config.yaml
n_layer: 15
d_mlp: 768
bias: "all"
lr_mult_o: 4.0
MLP neurons of a small language model. Each row is named by its layer, matrix (up: input weights) and neuron, and shows model dimensions 0-127. Each number is 500 + 25 x the weight over its row's rms, rounded and kept within 0 to 999. Numbers have three digits each.
A block is one neuron, or neurons of one layer that tend to fire together. Before each block is what it responds to, as a language model described it from the Wikipedia text at the highest values.

Description: Early mid-word fragments. Short second or third pieces of a word split after its first letter(s), often foreign names, e.g. G-on-zalo, Mihai G-hi-mpu, E-v-geny.
L8.up501:503538528507480493493537475507464507519457538484515479482515535480437481503499530527503510525514486505493516487492489550493469478538480506500451507500490471536510523539507555503491492540496485437488470484496518486482478500502470486465547479497516538507486472546484518480515497490473499535490479491511517437468496537499540497484422449512501484491504502491550515490516463515503538543523

Description: Adjective-completing word pieces. Final pieces that complete multi-piece adjectives (short-er, intermitt-ent, contigu-ous, passion-ate), plus quantifier words such as some, any, same, least after prepositions.
L8.up406:494535533488486468517556504502550488552528483489532550501512477507473513524469513574508513456490485479479521541502443500499518505481519503520479482509488579509486492560448498518484536474536503525543488507525492483466480508522532491489524477499498534451506524507507525475517457462490514509518480462491486504482490507497500462525526466481512529476496537499534470486498523482546464481484

Description: Mid-word subword pieces. Short word pieces in the middle of words split into several tokens, often names or rare words: V-la-ardingen, Pi-cc-oli, re-ce-ipts, also in-word hyphens.
L5.up18:521469483469478507476519473492464529555468520482525492491502491515515514524513449480477514459492521484478512497505497569507531481500515522491500479482517500517518525472506500481500523481523488502441452529513543447469499468448486513492502449515535525464531540489521509490511539516532512516457449555516509508500511523503512503522501481511516473461469500521527483484510515502497523476491
L5.up250:516575487533496533469467505515494492490498517535519502470552477510495518460490517505493460532495480482450510472477473476486465493528489516543502502499474491545479501458534518546511506510534485468501558459494517489527551462481527507475469494465522505525539561501512502474444538502537534510494488462470516511533479516497496489547526488513489491445488503519506509509462458505495523507496
L5.up285:505512513467450481485505507448476500513490506506430509531479513506547492500481476491550457523484530439532493463470512467460529520513499493486470495492484494505487531514497512526521509485460469501465498499488507492503492528508524492512543478507486529499492469484519499452537591544509469512514480525470496515503506440481515496502554543508473506449494519497507481497513501512534567519506
L5.up368:509525525484502473503509493527468502483502521497523514506522538458516488500502503438500515503508495414502504477456483507485463508500469488476490509519454498473472513521507507490505525503554500499441525496533472489501522477539476511550469474476508525487503507486527519498526531513496517495514539508501493524491502476489482519486491498551487532508483482472517491495498467500488503462444
L5.up439:503493457463500473475486495481508455525510562520505478512444492510517506465526510492512468491526529504512477486471545464474517541499513489516475502501471511505544513463521520517510485496450507519484489467457518531510522505510487551476500478504507509495508504472493523462526500534515517488504491491484493500493512539499518498503500564498507521526494503547516520495506478474475481556516
L5.up451:491557508535509508488479477501538514520480507507437470518502477503509480521455488507469505486524492467500509515459517488452493479479497514486507483488470521498474497518494528548533469486490534475503501518484541511491476514519498525534491485490517525518531506521508405482520524537492466497512502511496509522457497501510492526505511495547506499519511496487536510467492460555513529463533
L5.up566:486527516507526498524464548503477536487493507525475512492492482462483509534510488506497504484561487486516459512512482493513473498522496508482475510520485544457484560476493494502470478489486465521485486507503510509510499525464484500525500466481524542516479483506529491489500555461539467513544527493480487492496524500502535507533510499473496497485517450519529542472549480520450514494523
L5.up739:495491495511471524500488471484508508494479472529492529455503527537471490521512499517499442477432467508510461518534526517487477534507522516508518524492537498448483501512515511486467562466493503483517483542466496483496514507460513458483481504494493524487489541483532457504468555545474476502454460512458484476541509489524520500520459460516545511472465523477509546466494440506532504493491

Description: Mid-word suffix completion. Word-final suffix pieces that finish a word split across several tokens, especially -ent before -ly, as in Consequ-ent-ly, Frequ-ent-ly, intermitt-ent-ly, Parliament-ary, fast-est.
L7.up4:496494507495491491486567577509513481497481534493506531476491513535505525508497494502504454475500484517469502486460521530525475470474501490498493511453504520510503452489499503460517540528480506538529551486539513519500492483507512494521499502468496494535493496512468463452555517483514473453513520478539475498578534532516526523512513524501491471500487501473480492493485523511474504485457
L7.up74:527491505469502536508480489501523511557538471513482483439533498493471515532478489533620487472476479471500493457519560476470517477470500506512509548510511483525525491469476521519509535495498483479499501485542486488456491502512489496514504511550467495540492460440531482498503511522515478487548483514518502528506476501528507514507516490468469504496509484492489517513519463535503471496487
L7.up97:504511496460490473530563532475515495519525525485471485466469497504482533530538526482515471468456452473517540476460516486470475514518517521468488496524531466466500465540497486463520503502498517517476486496535519514531434493514540477470526480542479489496497484469487519502502491513503508500503466485538449491525445480500497502508532519462456483515472480481483528502565487496563480483519
L7.up243:514483476509526514507510473499486510530494543519479531473526518530455534549489488492480502486496528519477506464528516487493501485473520509521438469534510519492584485571475493474502513476491510505543488497531486494528441474478525499487504505508497516495538509528498506464470533498494500530469476504498507515510462489479533539458483523495521502501532508476502493492513470486484521538520
L7.up615:505542478478500490530527484510514505488506494472475494463508502517542511524392509572480472491509493523478562499500555541520511520541506519505476475507504517488519481516520467492487525522504555483512497463513483512550469496496478480467492488519469525462482496500484497498491477497464497491508442477501488451554528531511466482457534528498454479509484534452480514487527487472511493485499
L7.up693:537490527494498510482511499536497531510491520528485533497498541499517501566513479472521476495498469498514515528479508458522486482529507479479511500488488549524471472539476501488567510442495520501497556503510471537510507475468477526490464509483453503523483486517501493424500529530492511440490480486484476545439472524515500519505482500501488519508522498464516507478492504496509511499514
L7.up706:528479480466485479535555461470525488506466501538483510451457467498490540501511504510510461508481487486511478500500503489507518526493521511487505448492527501459468499498518511471477511491514522454477456524506497497505485459478480514480539508547503534508508485445462543496493542533532514449496500531503513474485461487524473505514482507496479456525510543519503497543508495474502503497555
L7.up721:460497509522454538479483524540492471509497509509460494521500480468475478461486509523494490490478517538524443514481484535491498490492535519472522430532479461507540539524470530523504514469506492470479521458465511495499473506481472524463534464500519491546509511484485525471543523529498518491511468524505496499477445522508504486519558516503496503489505553499510485515534502507565535463480

Description: Hyphen in compounds. The hyphen joining two parts of a compound word or name, especially after prefixes like anti-, vice-, non-, such as anti-cancer, vice-minister, play-off.
L5.up7:477482507519521473481505538507477503509517492490505499496507499484520499519480495485485514519492522498485576535516524523470497515490496527478496508504518493467548510513501497527507493491526526487446453470514522436469488522507508473480491473490436552517502464469499531488492506539502520510480474499514489501531498525520501569506472490520513472504502526483569499498521520489478504478479
L5.up229:505486527505451501464506524496503518532510482516550472508511537499525514509530481482486459508473500528509506483494485482480513521486503529501500525486475523470474483495479544478550508539469512473514479499490493487480503492504513471538525534469458557514481477547543491499458488500479510501479522514502529435492522573520499491507498506517476459461488538521489470459486531530487459462497
L5.up242:481508499521500525506532493504515530504548509502552507488505508470505493508500477473493535496511519468500482447463503535509507487479530516505512503519492482483571525502506497498500528515505509492511514545499511471497451472485495555474467493502465519467521530445570527505489489539546529545526487527479527460509482546510478528489483516467475480503499494477487446557500511467508460525447
L5.up559:467470478496549503491514505521482476469479496492514519483495520521500521480509459508548519520493511493513509522507520513510505469497472507482460521451539514524553534478496521453479516448506479493524530522496489464570496511517507529489457476512468526494529453526494519489502479493469523504539458505512479493485485507494490501501487498512490475563506494482534509543490520471491515495517
L5.up585:527527482463502489472461510517518513505454474525519541508518470529495523495501501501487514482490505502452570463480501508464548451477491532498531522521445519502515548510481495520492463510537493498525483521488508514445471471529492447516528459472484478519514521480505498497515462521510493493524505527493512563506516443488499519505493511491485487533491488496504459535495459516448437484497
L5.up586:488480502497573550527548438541523490496461519499495559480496512481485520504499476498468485508485534543471483461494483517462502497487519535494493517475507492473501497503527481489511467509470496543478464495524497504510474532516471479513464465505491438521524463511539530506480521468486464495478499539510501444464480492489508540507485510490482476461480491494510478533517478519565468533528
L5.up659:534546512500529502499518558499491496522499528540492497525537517534490518500478492510445504460495469496513490487529525506497476546470514538472527541527454549432535491562483523534495495548503494450538493516431500499496473482464501522521513471525488514463493505503519446494531476487511514506520504453487502516505482523488507495448512527518482449471511495487514453517485522508470493465507
L5.up673:483462526495525488472458504497488479519478526488494500493523497510505537517500521474490481483494536499480525458521488539494491511488467482501496491486502525533476484518485506465477521504541508478446486494530488472498507473452502485577455472508490501477489490515524454492520469542517522579500532511479537469501493455567478522488491530480475493479483513486526503504501486488472511498523

Description: Early word-piece continuations. Second piece of a word split after a one- or two-letter start, like b·ri·bery, G·lo·ucester, un·l·earned; also table separators and coordinate digits.
L7.up68:508530528517498505486481454502482479494516488526494504523523479542511478571516491536521506478498509459522528483508511494539523504490486522508471516475478513529468498518498505466474500495498523520498498526516478499499486530521439510504496497519500457519495444475494516534533516498514481567455524511494501507526479488512495475472520491494454470495454507494486514467451482502544500499486
L7.up118:512491475545526472473475476490542525510552464524528499480508485487449495534479487502520436469487485474498494524515467499515522483520508519481475522531481480509467512453518486471471485515512518501519551501466493433549480515473500476467527465474490559448578467488469559488515459519480482513508464503467554509459515478500509535505534529473492497528514497511533541507482483487532535520453
L7.up229:512515507516454477499513483488506527466519473506519464531551509519513456483512502526535536497488466536515497479476537545507542467518505532472492524492460498545495531535519505474490472486471514480473479523506477509521493526519502516477478452489476514500490519503456526483534489521489509496474470521509526469495494518460492480509516510540447471494481456497498488494516482515494432510515
L7.up273:500485507509453544458510556517527526513500476515532505479537491472479479470472493459500506516547477490502484430511530531461472488526557478505510516499532511537486482490538497518500489507517507500516538518493479493505460520496514514461548456484510494506493464480476507500478490488507469502494482517497493420508496461489510512499520464493492473491506458513491496506487490497460515540544
L7.up334:522515491511509491517510488528472483503512525469494493500521537486520510542532476491522503492505520481510468496482485518520507519538462506470506461495500504505472524521492549508480549446498481506494504528523525483472482533469452475497486500510481482477498514533488455517479534439500451515513493518522481489480536462526451480494483508476501499518504504510515504519481487490509485499471
L7.up360:504490485498500514533489521533478479489473487529524494489530466487464539527501455499489520467473493509541522461547484513487481482518472513484524470480450537540487505536530529501503506481502518483533513472451511516526497529506477522516458510460518487499522502489475477498471477497540527504465462493471550514495496483420485479487494530503492469488506454497535490516472475513499470488481
L7.up611:492513494484470488459485487495514481490506564503499494482541499506499473551509471466501510509521498510493551475468513477511516494512512506485496508461484499535497468481549510500517489437489486562451556482490519498489509486494501474456543522508480471500495501524486524498481524506472475554506501506502478508476492509516479502500521463508506456489520499493490482498547568507509460498509
L7.up667:476508486508528515450458465513499521506464482536514526493499505475488455480505530512472491487475450522507485466508483519520521522484506534505502524503482497450495551505510506477472496506537525491479494521478475479503478496496527489457512488458517523522476508485496471469536545509504530514466501527555516472483464508502498493538443501549512528506487436501564448531509486479470510508507